config.yaml
n_layer: 16
d_model: 224
n_head: 4
n_kv_head: 4
head_dim: 64
d_mlp: 448
vocab_size: 2048
activation: "squared_relu"
norm: "rmsnorm"
norm_place: "pre"
norm_eps: 1e-05
positions: "rope"
rope_base: 35600.0
rope_fraction: 1.0
qk_norm: true
attn_scale: 0.196
bias: "none"
tie_embeddings: false
parallel_block: false
extras: ["capped logits"]
init: "normal"
init_std_qkv: 0.0147
init_std_o: 0.0147
init_std_up: 0.0147
init_std_down: 0.0147
optimizer: "adamw"
lr: 0.00171
lr_mult_qkv: 0.7
beta1: 0.9
beta2: 0.98
lr_head: 0.00583
grad_clip: 1.0
warmup_steps: 562
schedule: "wsd"
decay_fraction: 0.69
decay_shape: "linear"
final_lr_fraction: 0.0
batch_tokens: 32768
seq_len: 512
doc_mask: true
train_tokens: 282000000
steps: 8606
dataset: "wikipedia_en"
MLP neurons of a small language model. Each row is named by its layer, matrix (up: input weights) and neuron, and shows model dimensions 48-143. Each number is 500 + 40 x the weight over its row's rms, rounded and kept within 0 to 999. Numbers have three digits each.
After each neuron's rows, "fires after" lists the tokens most often just before its 100 highest values on Wikipedia text that the model never trained on.

L9.up55:510455545469493550494493510521469485459566494507487483489426484519542488472415514450503499458440519442443465434507499542555488441476516463561422556593478421480590519491500456485528506508552517544493508503527488469456512483523554461483467524462466492584487458552536578485537501534513574451
fires after: " C", " c", "C", "ec", "|"

L7.up352:472550606482471409433580448572453563509498473546472551477512527461541457501441551431515520525521486515481445437489486551450527518530536584478452480471421486538535508475480499457509371542545423562552469491490468454519434497472478531511508513470511534508440485593480503470477442528427554511
fires after: " I", " t", "2", " T", " is"

L3.up308:404548553480478460472515464591530436463536528452511483531510569495561444555487428438569497492466484453537520553471483520444432519519521511485462548486486411497477420424473487508466498489535530497505488496482528471489487489476526637525514515541503488474525565498505500456556512462451500504
fires after: " m", " M", "n", "N"

L3.up66:481436454499465489473462482502477498476549474462518445467435571501564513479512544472513560530509543499537501538447541537536484539471536504463443494622503430489510467467481522436559456472547463525585445515465473550513512568545512516542435555537487506452520495547481514464523503452489511481
fires after: " f", " Comp", "C", " C", " cont", "f"

L5.up177:461455528457459542542507447509510409449529442464547513467514528516524497447426501486519514473457511440473471546499465514479486579494466511559507542464496442429523484420458499469514500512514587522479425549479511451514475495546506411472468525576527510575518486524551514542495459493526516432
fires after: " n", " N", "N", "n", "B", " B"

L12.up333:440542519429501506567519496511521468473455576471505436503409514488545467466490536427439521520477495458474542506448496506523505583540569496532500486488449480503515437454500473534467458520535458555476487497523519498508567524576487557520510498480444519418519540499538476508492418470433545531
fires after: "1", "2", " ", "–", " ("

L9.up261:426535523411468489522494499484506490463517511415490479526473513565558521533453529447463573497504496492495516500501447558480432499461568489488506484486539480396593523512515531525478497457578408505487448557468521481503526483506472531536523517519399519482535509601493547423490510467483596492
fires after: " ", "1", " (", "2", "3", "5"

L7.up267:523514494461472481444495500452466527403464578529564472464502544521555462469511476481461462507536553490526535483477499517575497464481525457537489446526492411539552511515449493444560460555538471502577454500460448508514542459515505577533444563578508530515509458540504508507487524527403544503
fires after: " f", " F", " Ch", "ff", "f", " ch"

L3.up398:483487477474496448504446448516486533468574469492513514527537490516559495482479509465571520519488460514463481497459446471431507484481509569556479594523508456440510463447472527483514513483518534622521453540556528497489516479468495507542519528512513490423509529532455562493496547568438482561
fires after: " N", " G", " t", " tr", "N", " T"

L3.up108:421474477489464408527475479526492479488452504504473523454531497536502427493510576489550524509448522542576420462524514516492440530594539516550530530546466525500523454461472525535458449565500509546509504492470490456472481527543507466473543554542565505528453556523486526466470547509537489501
fires after: "o", " Bl", " M", "he", "m", " bl"

L3.up88:546514528571458503426522416465437554460541544490515452481472565535485531502488486501561520529477513434517520476504534562487548492454484510482524470544518389459492526506457544483533471439523483513547521468542515512435542521503492533532574498577456458486513517526518469475473452471448641492
fires after: " f", " F", "F", " v", " K"

L3.up49:528501531546432479482490463570545494503434596484531452571426520498460489487551573430485500508496520397467491506511594534430550505491507527489475478518402417526536471474481517513615511410612494493537515513501498529463489509543514539546452537536513443524624500513503523492549500542457480510
fires after: "st", " B", " St", " st", "r", "B"

L6.up5:418449474441508507514479498515514426478448570504528385485469519459475532483488566479467519508441540443495478462465553512544493466514525482515431519586454402464528484506524472475617515446559527552531520488546483513600523487560574486542503562487442469490532463553545539484532481560494535447
fires after: " C", "C", " c", " Afric", "c"

L5.up222:407509495552504485511480469504462471509519498552479503518472507478547486495472519479536493527445530504564459461426561480522504575581550471493457525577477427547487472501484494495481420475596455567530533471534495485532542484572466462501626480500458476516460435569481567481458498504443552489
fires after: " A", " the", " World", " New"

L7.up93:463479541478428508511440485521491435422564502506555539460506508550607480495451474536498494481455525494581433532533495507387496492496507443499503477502490411512490489493452453428512523539509513560520458493462559461520494519571538523503511539472510504475474552501486545489548498512507460524
fires after: " N", "N", " n", " equ"

L3.up252:522448521498453528525555506580486560462544584504521514507449554471519497494500491451565492607524606540529478519507439567489461550525478565513431552504492536504549485539542561499529478515516468544499459510424451536467483468445513517585522574587497458478453471598508519456512547520484512505
fires after: " w", " W", "w", " L", "1", " Ch"

L3.up124:412468564574452468517464456550494484496537499507541497452511521461493466523445552508484509605535510491504570511486444521507546470499477492509516535480513490507491462447465504550500505457568475530541454524604540473497522487504489507578468504510563536459514438544475550422636460507563557516
fires after: " H", " h", "h", "H", " M", "m"

L5.up403:523537508532483489517519499498467432489492490495451512502470472463461488591485565464503462553520511465455407554470561600521499514495513512493449514504498475527481435473506534511530423553630431539478527483492487441437508514530522462485546560519453515554464460562526514439468412491484537493
fires after: " A", " The", " the", " I", " a", "at"

L3.up120:479409503483456494466456501521457513455479587426531480471420561507514509519494525487562490508482516488477521538537482556469562535499547573440522503553497446515553488467471493552573409473588535541503566534504472529561524510486479453520504516606541435515536487571493526542508546535490594561
fires after: " B", " b", "b", "B", " P"

L12.up169:460502502531418472527516548485445491512496495476457446450503494419515481517454502514511578489444508518494530484516497610419489514467506510572444557542440534545460519471439569482500453509538532508532533456463561458566551503524454494487490476502442448471534550503513544557464527565445507465
fires after: "A", "O", "E", "P", "L", "I"

L5.up19:528503491421454491483495421540498544429492459512492492488496496493500446487515494491535478527436530544565503589510447512496496505486460515494472581517453556489492408523432482502473427586590443513510524459435577498494528467452460492570545536449527506525389493486525461479491558490516488565
fires after: " bro", " le", " l", " sh", " he"

L7.up194:417517568534484481480527486489451470473484513551495475429464483476535484493493482426491482517456549439550496557467500574467481469587560537483438555557456489495470433514504446450533480428583482549522568532527504527527430438559496493524448525491519552449489493619510471456546484582451503507
fires after: " T", " Th", " t", " C", " I", " th"

L3.up212:503513543539441472504511521562444443485464543525497465519479564529462526509471516443554407586486507522594526564498540530446482547542489519527472568505480470506502499478423412509524511498484510496463474519535524504511478475545520518496499570467511444537540541569499499528487558543467506528
fires after: "B", "b", "N", " N", " l", "L"

L3.up43:546516514460457441431552451512494509381575513505534534476488598526562556492531438447498543449517480490514506490461509542535484476496537487508451514527534487542510493469443498417539494476569454562497498517506475509505488572512482570538448495557479532500536513564520450504533466544471546476
fires after: " T", " f", " k", " F", " sc", "F"

L3.up182:427535529463468467502444481575427437460499483533499456492514519525495461487459531503581477516467567528491462525455551488503447542553519462510489514544530510503471502463531527506528503472494513547547456462495440483526446499506512434541550538512481529525480535510446572591532548483536500495
fires after: " M", " m", "m", " w", "em", " def"

L3.up28:480450526497475494481501490511505469443505532537577518477511501564499501489500508503502456456541488582478506536436496543495586494445530533544485519565440503428572455520490468484457537451485552493449464569548475512492480460448510521540552501522468567449567561489488528446500492537494532541
fires after: " tr", " ent", " st", " ad", " t", " Tr"

L5.up319:427446508498476484465454460470509460386482487462505485449444534524496516503421531451492604445366462489520468442482490494494504544518551572516514501563434547536547484518535551439559435434511492543507492528486558452555526549515484512567536564447512494535534458478540508511446498530512580480
fires after: "0", "C", " c", "c", " C", "P"

L5.up328:428536536440466490458552463547490492533509451546562427533506540472526480473443546474418521540505494433470528588505527578497529455538515509513481512569441461476526540399435498511580476430465500551560501531493532468470418558493512564549492502539526521516477534568557448515547466472488547518
fires after: " l", " L", " t", " Th", " T"

L5.up342:486458520555457480447517492487491540485508519509561496502535573492499435526536537455503451565476548478499494519488499543453476490619510505530406516578452447476566501556547550513537440549521413465568452416481450505526503490480467449502580565470524431483469560535441491491505542540487546551
fires after: " ch", " Ch", " sp", "j", " resp", " exp"

L6.up273:528534557471426534499532467486452517489482568514461473490420516541532522486550507445504481560517583476540525556492573540450570488490541456552408466521455454492451530492447504554517527476549539491556559548550550559478561509585479484476468535532475560567584563564435526518562492478448485514
fires after: " B", " b", "b", "B", " th", " F"

L5.up308:547508490542466502467470459556458467482570459548571514478407544536584451472426514519547461520465527361482488572523492542563482505533499490514513486467432371513508450489457484523472511464538454514475570486511565501527410502518529609439558492542463475553539524521566502473493463433499532494
fires after: " F", "en", " f", "omen", "F"

L3.up27:513459532464416498549494488525514535456491543558557533472547490521434422518518536496495577557481487450544447458524456625529396474524496559521428472501432477547551494518512528483484511477530413558525502432510490557551475451515532449507544597514495416519542453544477504502441505578475542476
fires after: " R", " Ch", " ch", " w", " Te"

L3.up284:502465502514477514524515445504516486479523518435603486477495558471571469497437546508533443521460521495518508531508519555506423535525466486492508564506486485504518496403447469489579457452511454499529471587463544499595519511564512613506489545494473428510491541503495429497517494519496486484
fires after: " N", "N", "tern", "%", " n", "n"

L6.up108:479567503495464456521497445557459555466480585509539442535555527492508548553531457395489490492500484475587487512464554502424519532461481526544490501511449454519544509526498473506539453454537473524513450436469516508512527486535528472499463552561457493478511549498493462512497530526447494486
fires after: " st", " H", " St", "st", " inst", " for"

L3.up242:492503561513461472543514473463464538503552503469579479503465602505522505568515537444491481530517507439500502559466527561488488473471523526480485483487433399468500463464512514483576494427536487495510507559442525478569454496567495526492533512541502484518540529535604528464521487507509567550
fires after: " V", " v", " f", "V", " F"

L3.up366:502519556466457472507463451513439443449470513473511483481557512488475439523522520434587491575448555499466490531539554473413467450526504473532528517518470456508463468485420510433486447483517462505574483507453509470543536465556523448539557498569453441499525476511498460460483496506494569522
fires after: " M", " m", "m", "M", " N"

L7.up10:471539530486452435482548482544446487447466544529496541499544489516483423472499536489499470543465538483439565564470507524474511548532573545486402522530474462574487580410462522443488484411508457529540542504552453507483477469512479535549488515531474509473471471590515478457572521580477505466
fires after: " t", " T", "t", "T", " H", " h"

L11.up141:493521553434460458502452518480463531464497497460572489482516585362516515491514467499476533501495518531515516538462483527426568495507432516511459563496520490502508583475513486476564448554484489477488543445448501467483457518480551419475528596500520462501456487571499467514469514497547532460
fires after: " f", " P", " p", " sub", "f"

L10.up412:487468593476474486473494496527454545426552418453536461482444447530606490479439520545564536476521470415522454529493539517510525452513521486464516536515431422513496422455461483515497497458545479514512533512525470440488569467537486460463534517492507526501496440527505480452517418539501452494
fires after: " N", " Car", " M", " n", " D", " F"

L6.up275:432467515509466559421484506548504474524495489505604500530504545552508536477431571509589494529498520442559522577520552518527532543541492497470469491471430459465475492438464482521489480524511527488538493593511531559479451475491487477460499560490498514502576444627511524491509445498502523553
fires after: " b", " B", " F", " f", " ", " W"

L7.up23:467546559482477475502544418442490464428576503460517477444480537513538456415543482449496550551502425483511516517420449562500536514558531499476441550529449525483505544460534476439473489438546461580495467498543526451466497466550476559502411503552523536479523489560499470500564485566499504494
fires after: " T", " sign", " p", " P", " t"

L6.up291:508497502576438477552524485475511496426482462502554478529510551536494527494462503477514529446530453521508531476500464544457578512492511519513477565517421477508482496460456554492506417529508497497502528416491524465547552553453433484423604518441522482482433512511510522538507489504460547581
fires after: "O", "E", "H", "N", " R"

L3.up55:465527556510488472472481503515476396424503457464508419499534525472503548527500507478514491512500528471482509524465466538446502536547523474456484508545466416463472470466448516494506438470546491503509468523504450467503515452520491555543566553568443490480568498504499480428506449509492559478
fires after: " m", " M", " D", "m"

L9.up127:544475519490496484473455446513512510457537455426546484479493538468567487497475501487457526532453551488550510527494498504503517506506510514593465507513457574411477475537580455514539469491526450530551520468463446521453450502510530482501451528526543497430509504581515604440498476441480574450
fires after: " p", " imp", " T", "p", " P", " l"

L6.up36:466466504485480537466514460530509464474525464448542455542467532471508496452511536496433489543435557413472472509435580539564485560576518494560424531585492513505495455491482566464581517462553471508507532433471523536604487458526523561547479547485526477516451529498518527430528483554442467559
fires after: " C", " c", "ree", "er", "ol"

L5.up298:466463550489448441524556497560531493499518477485512508491554553469460479554461519497425517569479475479450514456455539532526574477532529512471420544454457506556573528468478455469479417485481468665502437459556527500492521510490531505510494529524531568541434483600507535492566442529497537429
fires after: " H", " Ch", " ch", "I", " T", "h"